config = dict(
    n_layer=13,
    d_model=256,
    n_head=4,
    n_kv_head=4,
    head_dim=64,
    d_mlp=1024,
    vocab_size=1512,
    activation='squared_relu',
    norm='rmsnorm',
    norm_place='pre',
    norm_eps=1e-05,
    positions='rope',
    rope_base=10000.0,
    rope_fraction=1.0,
    qk_norm=True,
    attn_scale=0.17,
    bias='none',
    tie_embeddings=False,
    parallel_block=False,
    extras=['capped logits'],
    init='trunc',
    init_std_qkv=0.0189,
    init_std_o=0.00372,
    init_std_up=0.0189,
    init_std_down=0.00186,
    optimizer='muon_variant',
    lr=0.00891,
    lr_mult_down=2.0,
    beta1=0.9,
    lr_head=0.00891,
    grad_clip=1.0,
    warmup_steps=0,
    schedule='wsd',
    decay_fraction=0.74,
    decay_shape='cos',
    final_lr_fraction=0.0,
    batch_tokens=65536,
    seq_len=128,
    doc_mask=True,
    train_tokens=276600000,
    steps=4221,
    dataset='wikipedia_en',
)
MLP neurons of a small language model. Each row is named by its layer, matrix (up: input weights) and neuron, and shows model dimensions 0-255. Each number is 500 + 25 x the weight over its row's rms, rounded and kept within 0 to 999. Numbers have three digits each.
After each neuron's rows, "fires after" lists the tokens most often just before its 100 highest values on Wikipedia text that the model never trained on.

L2.up942:428528498506491493545489523503503517534487518478512545469533478513573529472526476515526504497548486480470501512526537492532481473514486523476475512527485452528481523530473500464521491539459472466493483508499532496500480518545463472516536471507525491486501505512500493513517532474484464451505508514510489557502514523524490499481457487511517522467455535549496480489507536499517492539508511527497509498454523541525508513479514483462479483464474527522466494482543531478510512483500524480516465534511596474495510488501496511538464486518526472477483495520492555505507513502481504526506484541476517507470528457475490508462504478499490503505486489498486457491504521488504502462541489456504494468540494505505536475548523491499544513500510523514498521504482540487500454505502527
fires after: " e", " B", "ee", " b", "pis"

L2.up964:472516508463511491487529526539448486466504485510492520524498516466462524511506513479494506463455526473483518501477520462537458523585514474468518570467512507483507475504497536491500476534450451495495506477513522481493540495481542489481489505498487478491494535480533540524467508496488581502478490510465493526501524506480495482456534476488496496453508471474500485526497463483527552497531521523469490519474475484513498460481528494540521480534453496488507512513519432520517478521498475477492471517502509506477506518505500515467508505496504499506491449547524517515557496522489478519510486460461476494500534513509508528459502496468484486521465514501509508508489521529504522456497542553480550487517473515520528497480548501539490499511532533508515508488484543489505497499509507
fires after: " ", " F", " f", "ou", " M"

L5.up641:498525502526506520508486503510489508514532491501502480511463465513518494506523553545525422465510494468484536509497463523507487536504497498535483521491454547494501467481491484474508513509477488506489516513528483518520457453463487504490491472494513499473454543472465527503497483486520472533451529455549494484488551473535508515515479509489531481503487509495494479509514495498478463495502526538518490495505507540537479525493503502470476450494516489556488495517522474474485502533543488485492526481495500482452500496477528480482575459545507487474477530547493498532529508509509484434508481503521521471504490532503480497515541507521542532491513538515526554484484480489474481486553506486473469558517459518500496494512499499476526505539477551513498494469497539460478523495472515
fires after: " N", " con", " P", " p", " re", " d"

L4.up547:520509564472498471520507465478481547504499501498518502476528452524461501513505479514519476476500499507517415523490547467500498503489458472456503552491473494480527537520463537504478540525490486468510506459490458550562462511499483485480497527513498494482518538514545519519489518513478513497501481502481488507521492472522486488507516484501485530482477494492510517495511508479524480461464547492477511495574499485495494515507486502536517485518464544483500493509491541461508513522495528500466521500515491505516492468475441471521477466531515503523482472481458529490526501510480499502461543452548518453465494488468515512510502520520490518557497451550464527479489530465501521498527481527505529519502483498504500489532517491486465482484512540457446477481475495479511495508484503
fires after: " O", " J", " M", " Y", " S"

L7.up167:492491514503464485491506484502489461490472424492517483487473446530491514543470464503484469497533537496417525502546582499501524520522489487521484482520534534498493506494528508510495521499496461494516509475545508469511530519467453471498512511500447510483497486470444506482523455493486474487533536468481519498501500538536477531528516538494517474505487452547494511510487469509553493521486501532464498480528468509523486489495523506486478490461496471506542474491534480519486480499504506486520480509525474536500477508514511517465516508491506495514511531470476509524516531457480522491533483509495504476462499537498531500463513481488525487484487497507465509522552492452525486524486522520458468499466506546489505475521513497525507519505517490503509526489486481450462454465443485
fires after: " S", " L", " J", " Al", "l", "h"

L4.up766:519495478479495482489458486505520504457519517534437482540539493503513498461488536482512484503500496516516520458459488532498489536499477531477466505513484486515486525487512500523478484497477484481503456539559509500487497458499505483452468473509514445525508473521481545522454491499537486508511539512497486557459462558519482488542495500500509479496524491503495503491489539510503556516482457467488489489565514512487523515494520524519492466472491494545474538491547457474467476494525524501517500483474503503471502490509535504505482481475483518486499550507475459527484537517511487473507522488527471484483483519518495532489486484486506489500524504495472554516503450467532531553520456487486541467506539486527483472506531530481453500544473496492467480500494464543506512534483480
fires after: " W", " P", "w", " p", " K", " C"

L2.up752:540480502446521503487486532482465500482482541470497521469495490471521493461513536548476477474469486508474498465446452484512500501526462497503513513505474475485463452484479498485494491542497463510459438508489479493529499488495510499470515501473469475471496495508483466434497490476512514513474507480513445485539499509541487506459475510505573508481506498483519460474546474502521489502501526484456522560520476473481511479540504512511486480535455476535527518511499518555514458512485509469499473513498491539481484520489502496523499483502494463553505517496500524505500500487499511490515495511536503551497496534482526476487557503492516486486476501538525506456496509497534519459493508529493499461498506524494471458478539463464533517491541490475523499489473453543503470498470470
fires after: " M", " N", " H", " D", " L"

L2.up175:490475521467455445517488465520483571502505516556490482455534528495520495495458478450478539502469540499516469495489504516526486490514514472510490520542515494484498511491504542502486502445502465482460498491508559557479475519496466461500489498505514507505523495512546526523502498482487508501451538515495516506482483496487489490504497536481535512504483488458534467528507500513444510507492503499548507524538444464512543502512514474530531548474473505484558543486506505440519500512530508459491492476493551460498516500491483497487534522493511532483484505498462488533455496496506497460514450481474516482491511473511521518477523515524513498487515508524535497472511509453481495505533562488534521482468520493487488477508542480516505492493488488469500503523445539524495495497503531
fires after: " m", " H", " h", " K", " c", " p"

L2.up39:506499456527501523512557535482462484495487472506477499518494484499487519478495530489488496517482526551475484474459491459503464508517502522516458539481513466434531470504481521472509495506492421438498498498496510529537529476494503529499499525525473484479524500475534502517516526475494518459532491525512475520432533496478509495473535534515491499518512507538497495502487515474463506461475505543508474500493499484494527478496484472512488489519511543499470473481441505483479493519498517521476508521496497449504521495498479502490504516516488489468483486533512506479518488455436523515455462502539503516520508473502520520477530501553537489556510526484548556465510470493523531503501515514477534488463502465501473463482543498503500477514462504475455506492570519502491494528478511
fires after: " F", " f", " K", "F"

L2.up707:511506532513483517478477554507487510516516523460482501521491498515551514502501523496507516464514492494521527508511498503533463471518513528474468515519532494510492507455481457468486521451501466483517494477485508484490503532522502497546524547539545527509481509504481545512521517468497515456524479459498521488476473491460538463496524515490519474536525517528460487479532507455473524491498478498493492525508492457545547501472477503512518486513525499535467492478480533471523490452524472486519487479477488509549519464584495511517520499480496478534485522528461449505494503484448512510461479496536527455464503500500509532524506508548486516533487449479499524517508488504472530485506450470509449444492472515494474525479527549512498507524492494485562501513498510482498491483524520
fires after: "==", " \"", " (", "===", "\n\n", "\n"

L5.up967:506472454467491524495508550492487468512477472524499515488507492482495470513515529477482502550510522508499473503490480514468477460481485485521539514538489554514488487494496501509533537515507471482501505488509553527527496484513540497528469453466521503468544474487461522512506517508442542483511519479478479496565486487559480568511519493505441539507489497528483548448536442505481502540514503506537500512477499502478486518486453541477494483490487521496528492528489508501528486481493455501483495509446473525512476480481496503557502466502519519454481493464508545485517506478500519518497524503504522502503478469471477533539489526489528505489519526512485472485494488474502464517474504500501546469459526504516448498530531488495462522453493499505516523469499525485535485543491468
fires after: " B", " ag", " Z", "g", "i", " b"

L4.up369:477516480529468525488514523517502520495523438502445491526515515503495517506506524535511459519524518500546483526515505554517472495532492483475472515501553481447479457508465474464516477496485494475521455505457494500487522468445517507511508479547490481510529474489459537469496491466494547477514464508543540545496504502495526495463474540469521528493505486490536508475517489492500478512523496477502454498516481498499487497489504450509508491493540533483443480488455475458509517524492499504465526471509482470504498488521496527501537533493500470538477519519511510493470511531507489538474517489505485471496488539469484515457512453509462492474482520496506463490499465506531465498494491514506528475456533460564508526475497527459534486531513490511553481519495512438515503487495478
fires after: " p", " Dem", " P", "us", " Rep"

L5.up997:435489500517475482512500521486471475501497505541448485508498528479524516490492494502497497462478506509457538514475482512546491492530467498484465503552527511482511499486491480488463494494512489535497519495510514510510512508525526547500463487543533492481525442521494488477481490491461513483499474511503495504509485484525538506505511512490534502549518489554512466515485470548496477531475480487475521479521509528493565493530453499505491407505473503473491472478512497451539487497514525528538516520485492532523487489488468535472534540477499509460480500537514466513518498525580480518485476517520472516520496476478514514507533490526510538486500519498517523487468484523529533513449540482473538523482505479486448516502456534464496490464488501484507486508502516527497512529555457
fires after: " P", " p", "ch", "p", "f", "at"

L4.up623:495491546449490442527537472490466500492534491505508498479514482498496477506478537518483480457473510516498515517448529506527514548515488516521527512524489465541479516514503549506535513488514507432521510502496511471543473497468500495479501510475496522515511495502452534518525534471507521463491504454498528484474489500496472479470517508510498521510484473520522509459461528482505560490514504477522468540499467535499492546490504480507542487536512532485501496503536508478528513515509525465487557512488458551512471470446459486511522489548530508479480504468521512461515518505484503494479527499512522514458479515539537496512497525535526507493484495548535488461454486516473494481513481512487448509483476511497508513514477564478471457517479535517497469523455508484538513529485530
fires after: " M", " O", "er", " N", "om", " s"

L2.up582:472468520474495467551545484476505521483505523498507499510494509520513494513529486501532524511531485518520513496465522472516507494505452510505524527517537479475498489521448516440484475505437495488505552543487550537499447519487500514516513484533520545486476543506484492512545528508527504528525455471499501538518494499498511480520461495493485540465516509486542497452435519501489489520550490522499470465471482529532502521493494520476495500493506477475494477496493511462501522542494510465466481481460465464492483530538475528515465530437474492484517484468503468533484518533503530471528486480515504503499509521534496487501496460471494520509522493525462495473482520501517488474479467489450504483483476476460549499486486504477482511516491507543489518530459503540531528545480544
fires after: " b", "ou", " d", " B", " J", "b"

L2.up269:518507548517472575510511521525481487495540529495474509501559475513492490508489478474504534472480558497477489488493519526482457486530523522475496525506517486501506499476510505498517521497476488484496472550503518515499539478504519537525501517491526503547492479542533525477476501498456490452497496451536523423461526522466479504538519503454489440519525489498502503454504478481470525487530515533481475498492491492493521513526471513514504534527495479523474529514508545434476489515495456492485479520463509489473519518503442477486497549489512483491471476527498487487478483509492472517471493506543516474447486483499524536487471515501523471536491483474481497493481480506495500488545475501503512484475441460470490462511558467465479522517485497461462473503502498462495505476499496
fires after: " (", " \"", "-", ".\n\n", "\n\n"

L4.up674:493462492481498506517502488463494485509514489510524529481497513485474486473450480443488501493500522506480496535479467477506478519494519525512494473472509458514469498541487524510509511518475494467506490487455487504564475477493543546481493511476536525535506521449535512535505440483531515492465477517507537461477480469505484515490490500526521494502490543491502521494454476474527540465510531520515471560530469455481492454504506537481477478490506499503498484503508467511455482535478530479489546482473523544491488541466505530487534482502512472507482571492493505476484516544470478543523454481517520499487446521456545517486552439491495507466484547519510510468518491512534503506527501519512546489522485526462495507516529474495503517486494516488477494510499510486543509525489492
fires after: " H", " h", " N", " inv", " f", "ir"

L5.up190:543511513506460505479514509485503489482485518494473451499527529500536481481501481545500521502526518505477509515526545490530528518502501477503485540513505557475542508478488503505474501446469535492478494514512483563517472464452482482516473485510500488505485460487515453506464479462510509518460505489529488515473485487457477523475512516498495509507474493503518503491479484546508505536529503532512465455468471490497537515478512496466469483524483495516515476549469502515514477494503483461502547483535532482439449503489485491475540480495508500484456517501499522509517495481479506514515455551503485558489530528524493517538567530500455461530488480441483509493512454418499517496471477490470554504478532508506491519469504527484473507475486512514469503513499513491507521477486472
fires after: " p", " P", " w", " W", "P", "p"

L2.up438:463497450464533486519502531489508504479487536548492508508531534527480497498517479499469521463529568555485481465463509499488478517521503477501479518514496497475543501469508538535513524521496459492497540543496480493516518545517474509469505474469504496483476502455495494515499504499524490483454457468532522483513529494489507443499480500505469484447519486538543457500479511496533499508515508516451470534489512533505495485470509492492521505501469507466514499467508502518514510542493509520477453515508455495500479532542522494505446506506493487476528487477487526504523515478497495515514500482496491494477519494533502468477515524521512498566500480540488519493536488468472461460515530502463489523531422476493473518505481523507488530503553469473506525507537515490533481542561539
fires after: " b", " f", " Rec", " F", "S"

L2.up925:460468496485481461508497510491487494480434502467502491495504526523545533497468520507477476526491506502459432500450519500513514555479490463521525512494488485499454452505527548442462484514476514523478523522532536519545484497473465473497496523459474506443467523542532514484519548497469483500525485505485509479524490496488548475498456551481490532449517442539505513459472517485474505447516497466556474521473519520517534476516456524521487487485504492517506504513511495498493509518538489467468483494510496501503492498499509495504464470534486529560532498524476483523518517503485510451483512498511550480513473507474525503478486479514469525492490521517521476458429501483521490476502524504530480481509489523516499506506478510499547505527490513505485508507499518501508503535486497
fires after: " B", " b", " D", " d", " N", "B"

L4.up688:533521461504524508496466517525515487495487505505503488512496488484494486522489513550503467493482464476507470482536496485505499487526494545523535498532491490567499492466496477519460442488505505482509487444514461532532527517526479502502521534445481475492518432491442485465522491498532498485498541535495518496503535497480503497501516489531496521494480498532501479503500480475551482491542477527489508476494506494526522520513511499513444493506491510464508514517501511473444528533504491489531523520449440557503503510558493483522519488503521465542475511491512472526517434486511509549527514487501545512461491511482501477473492495525490497515486498514495501472503474485495513499487477515505481490579484523502510542488497469457493570474516489509490516518456462470483435509498480
fires after: "il", "ol", "erg", " work", "un", " Pol"

L2.up427:547467501527477435494506513497501465524476476505531504490533532507476490490504509511487515507517449489479480509474480520497461514470510471486545461507496528517485546500492469491537501538531485480523506522504538509529457468489500534511542475512497530495504464487482526504544450536506462461467464478508505502478478500494526489550519522483475493482529479503493455465488517532461507508513488477533515482549472519489490528465502489510489523527501461537508457469512550507540483509490495519511487514517469512467512507507476475457510519475444499523473486559512522451489527502520488464515535540493458491546526540528530529493518511512510486511481501489483514470432483512502521472510497503465501511507479481488494518537499543511496476534516510502492474466474512453499567503490466
fires after: " p", " T", " f", "in", "ens", " t"

L7.up510:528461507465530561525510551479499460477536480513489486457495486512500497526463506458493475462494449475482442500462496511504470484513507525504492511474478512517522469465471522555480481507517519514519514494519481540485518505504514528522529496510494518521528471455536526542508507548521563542517492513544516499513474493475525512508493472532532501482534558527524506478474514501469473465524503496526501464482513501531505520491491518514532491451503504488478495532466515492502527517521478504479503526479462551482553514514483489499522514531528490526512565523521503491483489493498452505478477475559512490528479472480475450523499499490501554495536546525547485492493501483512548495509483498523492528496522519455482481481488542457490495514517483491517518506495525492516553492492514
fires after: " h", "h", "ai", "ur", " him", " H"

L4.up102:503497528476507484513506504454467537523490452514481450523477499507463490504450488524500511483459531523506511492521476508533497530501506517498479508500510504499504542454503484454535523498492518490501546498540492476485557444478488471465498513461473484503553505480489503524463452500515493558514526509531522435466509504507482496511500479522470476513472527462494531505493506492536519471487463508499524484501474490533489508484527524516448498532506476481497462471526501523546562516491537482580532517506475471513491506500535514482509483486499511504500495466532443506487531488468529480505523511503504526503526462506549471503497469475480488502485506462480485501530465479500500511506486475501471563498447529475502537502501537537491522540524490517527475497500503460528508522533515
fires after: "h", "il", " S", "a", "m"

L2.up477:508504484511526504508514471510519550507480502498495519453500448480496503480455513530488535507466532535479522478524501522497492522503485452478499547479511567474544511491510473481461532525490483477546497488532532516502532455535481482496532523493492483468514507491563494488471510460513545442529478458547480485491513536524504488497507552490497464523476473566463482489506501501492529492533479495484547498498510491515499480496474480485493517477515531537474534512510483491507485509489512492530485486468503449512510495499492516468503439475511459504456509502479437497532466506491462521500542527558542491469492482489539522485479518511510511499468493514471550483500483451532489530514500524502486474520473490501501474525525511534505486517500526520495456496495513520516532492451520
fires after: " (", "==", ".\n\n", " \"", "-", "\n\n"

L2.up230:471543513496510545495459464497517481537497426499492479482523485519490515551520471494531471502492484469517521497493482453517546519520471505421473498487498485488483509502476491493456519535503507473453517489526553498502540528458503469514470469510506488470488501517522455493496521485486516471514557465490502488500491558528508494518510493522476464531502481472548509520474479480516472531540490555472533501498507504486507477543483503457462503497517504506512502502501493478525557509495463501496493486478505517512548494462519533488487463502537496507534466502504539510471529525502500491496461471479505521546526532515529474543506496531505471506517529511493499526500539514484516525496517498496513495474450506475521517484546539498495501484528558454461468504464485506474493457486515
fires after: " |\n\n", "\n\n", ".\n\n", ")\n\n", "==\n"

L4.up917:489530500484525505514516544510469560494484529476506518473517503513510525484495499460558460495538461481475486504494512517519490492512449492500491486459501461498519433487487484508461520524499518487532522510520499511542455518503522453472512500504480498495476488464510505524556505494510490482504491466507496488511493522495499488478447494517488558505477482512522492473471490540520528516492491502476542515510514525500561504468471537464500479489506477507502525511540490481510475439519487480472524506476565484503471516467475510501537448529459477485513511519461556501522517507442522535494492514538530529496458507478446514519479477532485495530463525481472484507487477525491488545473495497508468494479496525496448520525506470493481500507495519476484481523461530530465485544522545
fires after: " B", "B", "az", " b", "z"

L9.up617:516518491507446463518570469521502497487510507500518498502489490485492533498509512507499435520483468489539510514474508545448504532505512515494495506486524515491507530533492488473498517475489510465499511522480474501549485495512503472477491467488493479482506482499479478518500461469476494536471531527502477560473516536492488446530517504499537542457503472515503529512455478492477487492553492532486512539480535506510517529523470454538447480491516462511521512521493515483501500489546451454476475530519470523510464481567517521483528536517521519471471477538472512519496482471480507493466491513487531498500508534515480502478518502507496472505486445486470490503493485475502445495492477499486524501529487453544465486517475452542470487491519484498511443495463490469520502482465453
fires after: " |", " in", " of", " W", " de", " P"

L4.up656:526533496489531494560494484461479502473419525491525541514480508492468532470533513521501493444503472513541516518496518485470497448486501516472486516500512460536511487449505495526531531518530532523477495530489531502491525541487501512513512480528454492528502481520523528498485475505488494501516468453501496504483482486533504509490468552518488484491516488521461507512502469496485478535524474470493522534466479470487499554480506453508521520518507496518474501518518554492536521486521506479503533558534479474497488505491541493497515520464485538512477521504494466482532508524489535469481532501518494501498491514525445474497541505484504500511506472513491538519488541485488510500502501525498494517506480519563458509482508521460524524499478480506484524435533488590524490534500540
fires after: " T", " t", "t", "T", "y", " F"

L4.up362:531521462474529441489486518503508498487490518514502542466491471475534453563527527502484461494526509497562509496501479468493488525457486497507521490485499530522498488477499559493488449541506441470464525479529527503468486490477562463451528518520466529534514531518489461512547553480443482473464492527540516503500498510499481496535511510501475570463433497506485503444469476487484531491528487516517487482486507533542512471470491518501497494479493454521501479483457478482523494482499471498479495524485508481519466500454471509502462535445521488508521482506516491509458498513503508498507516520470525489531477520478473497536521495502499512505539527534488457490477515512502500503497483512489502528509479498525457483485494547509516527480487513501489502516486530495514523504499484
fires after: " b", "ear", "u", " B", "B"

L5.up245:503519437468486487494518516527459417519525511451480498529508491499513493482528501530490464496507520488505518488496533465518488520458488524511463484521511479545496482552486504482476522527526472494532504517493496462506548516489452514495520530480437501478523490500469497521514494520461537470495536533506497522469515524521488491537486493472538493504525503533519517496538513480494508480537462548531489491503509502505516472499488506530451506460505505492516512486481531481506489554529511465453510529495451527472512486528489508520471505504480503523522500497540460534450501496486475464472454470492539486517494508522516451450455486492485498528509483502536502480486507514507496484436506543494512497492486509569468482458498483457486492502522515505490515569506536492495520496500500
fires after: "il", "ol", "ib", " pro", " Sec", " Pro"

L5.up664:489540489541479538510504537456487528485519494527469479494515473483546515501475532540474498507504511486438520442496494511541463500512509521511524530508454576476498522492509513534456509498456541509462454483511517512526490483520499476457497496503477522542495474514486509521489487491494523492501520526504484497462510488517537525555517467510494542554505496539506534475472520521518489517525519480492531462505514526493477519509453504486515511488538532472531480520525471497495481530503546537441487469525516539501477504472496451530519517490482505472492495519501497477534489512523535445473490497511474511484534528524506532495491457484524479493523524508484457495533474491541539495476456503526497502460517530490479498479528479495468492522440506492496475509477481523482537514528491
fires after: " p", " P", "p", " inter", "ep", " sec"

L2.up275:514497471506533511533459504471485512472481562545521460481505519508476532481550480496510490474474522523503512539500518523477487491504456509524539468506493510541539500437491490500482500478478540490538479498473465533502518493477526465498488502532522520547493472481482473480489472478509518518489492484512551482507518524522558491528514497485509511498529484515467508508524457505461507513503522508487452522535508490513516497500570491461455509477507504480479490521520531492499492491453460479501500515512505455442500522487529467522494515496521496507484493487435550487499527507490513495514486505501472480522496529516501490489509485489494502518466502469458497527456483496484500469481495535497509506461523510544506547505553448461493502513485489496471525463505596496477537516505541
fires after: " T", " t", "t", "T"

L5.up43:510496544419502453514507545537492512469508531550479471539517485498531517438532526492441510497526513496506496516526522532496513502536472504484494496481508506493480505487480585512522478513464468467473465556507480505551518490515510503466494449476530516476532493462542485507514490530513554543473484489527486499492473516516532498511508460463495468533524472503501498530462529530464499508508511484464496493495535473489488522503533478470489507529469469515486517475503484495480465496528485492488481493497502497440522492534491496493533474535527537507518544507520500546494484534491489495501462493494509463503535485518516503480492488530485507472459495470509541478523473464510496535517521501461470515502510505477478544507521515553521493507506472497516500511483522514538485535460504
fires after: ".", "H", "I", "S", ").", ","

L2.up197:501505488488491528504522490485511493478497504489486522517517453485513531450484488512494467550464521461501469457480571512508500492496516497466465503528538513447467475467503489486456544493465482456487494472449523512550478478495502497455544530490481478457478563481489428542524480494501561489508472500511482458476478527551511534479486491519483490478506483472472509490508487501512482512537513502486520561480478533476478528527471513513510535520490442479527491477516500522482516483512513505536482513517472522512490501538547531520495523499509489495498515523466464538560467494495512523476510470527516488472510515508524493520497499502500482520487482517518500493479549471512499493515506520518508463507493502500456506500515504505510516490486508544475521477472446545548473486497465
fires after: " H", "r", " Bro", " al", " L"

L2.up702:477552510471475494503505514466511475557476519485540550507521457477516530468458480516496513493481487520519473463483543502493466466539536467531518523504500495478501476505485465515502461529503496477517543461495523526516482481527508510484510490491484482498505475473544554501516502526449511512525470541488500498461507473509445502484523504528510490516507464430483497500516509479493501520485504516461498549458519468483500519494542519515526488522496505515494471488517529489516486491506520491514513462474530508506494487476472464477459518488525510545517477482473505504529468513487523506496520484555484491469505429512507534522465502543509505489531501504486557490436511516478509517487510527510528567479503503494515451487534513553537516472486490494496521516478476495529545471540523
fires after: " O", "al", " he", " I", "ou", "e"

L4.up16:473494528497512497476500545549511531478498524520466496529477480462478474460491472496474508524515524478491514490526464510504490485535503520482551577545512509480476512491487489490490500493471473467515503471523508500514490543517511503501462465508503505495431495506542486468544476528528527520471476489517527561494532498496484473542498532473517472480512534493497494522519499481496491519505446535479442507478527513466504494477550478499543479520494527513528533454450502499464476537490506508477509522442537483530538506514490469497505476541509477484530479484458535551476514503503478488491481464478487483527471525531527455505507514496512469503503495515490502505531508500466486514480515494475471497523460485495465545519517481504506504479526479503469505518471504514503499581508547
fires after: ".", "H", " K", "S"

L7.up260:479489486533476533499503511482507540470465492489559508491509490512501529481499515470510485527508516539473478486461515468498479507488473518531493455534483506448461461542490499510453513470504493471490510528515509538525465472542508501503526504475482479506486483478504462469457518545499456518504491531481476526516435500516482432489450504482540513557494454547490526500469477485458516499513482521513500496487530477526569485516478495503492473537512514508523458509530493493491483501507515443475515503547496485502504511502506536488478520513509510517470475505456495517537491469459491470465494507472484528522539519492480517466477520491531456507461484522513440532504511518479513517443490478477491497500490504507513481510527509495484514524530469486506457491442473503476464523516512
fires after: " in", " In", " over", " of"

L4.up983:496501472507509499524516494476470483530519527524498442502499455467468497468504509507505507458487487497472482511489525516502478501478510474506479483485482488529482515484447478532478443506484490520531494498523512504523493529511481512487486503536565521517477473491504539516490502469534477530504498498496501488495542488533534499522471515473490511488552492486493444491528541478494496517497512485505509526506521511520490520462542497528498472495467503516496486479522533503519488520517489480505519533504479479477523510554498409473521477478476479531533522477503504486534507529508544500521466449523550478527530516520485470475515529495513469508538516535488585510420507479518489487505503559525456551532517479507471498494511533491484492530492480542482520473455527517538527491499482
fires after: " t", " T", " p", " v", " d", " D"

L2.up219:499524494502496528498490516504482521516487494506516520491507499475499502499521498507504465493514531498451528522470497490504481457518505483465498480486517483455508514491471538509460500543453491486480500490491484508504507527480549519531487461468521530510513482498506556495510487518463477462511527495533503522521520541464491519529496530544475499483524517496477494513482508476495470522530509526492519490509505526529524483524459466548496438483499490477495524487503449469519494564499490510505500486552435525523558481504498497533506508462520535522530521526526475544494534575478500493468478510459518558504517513518501479488516461481482467513467556490525518525478560452486541507468464487504519521516504483518512453503513514477506486478480496483529531494490471532541508440474519
fires after: "\n\n", "\n", ")\n\n", " |\n\n"

L5.up679:510501540478492483491528486497496505495532502489502476504506497544525507491504533527508455452459473549452488473502551456515492520476500487483479513533494511499451501472490491515536521454501485517560501515522479448532524486488460542473520477459514519452474487500516493476516528518492519534487501555504500517525520549503503493479467499497482509500502510496478429520489485442557519510482515507547454506503494502542483494483509495503482493510505551477507512473526443490504472521546495463455481473479514462499495494486523524479448519546519498452509525463502526493520504486508476538510434521500520485495501526485562521500486495522509506480512512524476526470522474476473507479465503508504501461509481489483535505487484486455497512476490544453507516492459484479486505523490516
fires after: " d", " M", " v", " D", " L", " s"

L4.up303:486505452453488537447509511497497519513524519548473509498519527482540522446508484478566475468507538499543486514513508509545452474488502483472505484525502532484551524491506523514522526532511462470485489463528545543476461460514501531453504469473496484481511472495522512524532494509485526500485518500521476525508490485529462537526493537471526472524500510496490474506508515512505507479506488510514518447434505477505554492498458491511510497466524475483503514474533500460483513519497569443490502488475492506509522504503508494486504477526531507499493522520497488519506510514505517486504500492534491492468501508506500461506547506526523516518469549489494478553486526492516499522481488444526466469534543519486500497536522508450525496524475512489490545470478573509494465476498489
fires after: " h", " B", " man", " K", "B", " b"

L4.up701:469481479471497501525504529503506486471490523514485495483559486498514472484478511508503557531516503506488498492582533536499498464476491489498513517565494496483514499492475493538525515531482483467512516533512514515492506506474519529532455502505516509486478516478502477565524522463512531521525491489494511455497482479467472503473512512521476510470509525494485501436509509498470490527526505496524477462505492513489508519488468518528520510517471485496481528544467540535485487534495528540471474490506532509529515527495473507500465498509507539499479498490516477484475440496503467482449447492524468490503518530453493542458481472511489487479435540483492545491522520473528506521546493490484493509457509506467542501522479488502472545475499560459466457548467475488534494515500501
fires after: ".", ".\n\n", " f", "==\n", " \""

L5.up106:506442519487493477467482449515503501521487514520480512483472496506479509468482524498539467482519540512477487520485539476516468515510523532462500499495481499459502550520493537495503553529493493517500485520475496514538509549507505506481516518502510482515516492521438509489497498491472542513492484509528476507489509547514522503465504492541529492545451470465467502477495510515486463529530513505499488487481479510510511516499495468491507492512489520506505533500519489482459447498507495493497494505525470503546502528469484532493452508516479534506498505510498483490546537548468507545443475477487472490453507473583448474506466507526460491542501543483540450514515423504489487496428488518483467502490475462485533518511491503485490513532479498495515478498460495479532526465489520
fires after: "\n\n", "\n", " (", " M", ")\n\n", " m"

L10.up608:525492533476499512565504539514487506501499483495472517484496477519518509527505516521498464509516470526510529530476491535495445506509461498446481476475512533496485476504517528486490528481499487508472513482532519513520530444480510514500530509501503465474500506504493473425550536521453478477521514501505501498501454523540503513530534551484529501501535474541482491525519518529516513482493496537457515488504497515542487546514492499544509452531505488500512484518538465492514512548490540507476515490528497530503505476524472535497525489528455484502523471522512495540507504501505467459519449525465489522567517507551497479499474530503428518507439491503493528486486525504511514527539492480496498529482529536490536524540449513484488521506513521493471483502498483516500439516493490
fires after: " one", " Ch", " p", "ff", " P", " per"

L9.up282:499507557488493489555512485516506541431474500536508506509484516516468503497548507514515464500511498506520498512501470505483519494485489496489478480528525558521501497540487499468464475496484482495466470499500518451529494517475504469509525498529449555509486421546525514481531511465480538506517447491525488514460487539511500500519491506490477484462462483493497473487497453519519495529509484511489490523478504510524477472471548476506541455483497503467458477520484518511527513466527444503451479487513524503515506516532503564492513486487500526482497544463494458521495487512535560530514483477517511518484514543529481516465519492516503509495467519494518493520513497501513457497537493501494473469486496527517545500453517528475476492522501541516487499515509506480567510521476455
fires after: " ", " P", " p", "-", " the", " comp"

L2.up249:504550505471454458540518505508496496471498506522535503502529495503501501509499529492543506526496518495484487525525508492533492534463505514515498488489492498552497517516489496496500503506512481448491469460529482479540503477474460514446498485483522490540474516487437563534483510502514503466488526502506526479436497495526477501459534542497537467483509448568515504478504460481488522513499511515455547530515533519506546530508509489503492491489515487503504475542499539516476486509450483503493500481501519481523465500477486535463471529523529498528547473499537507462469467477500467520469484483517504497440488521491453481487491416504507509492456496476522479515489475460505490482479465542501526476494515497511476516517507481496493498489528471498473465469533533484489528459485511
fires after: " in", " M", " E", " of", " m", "M"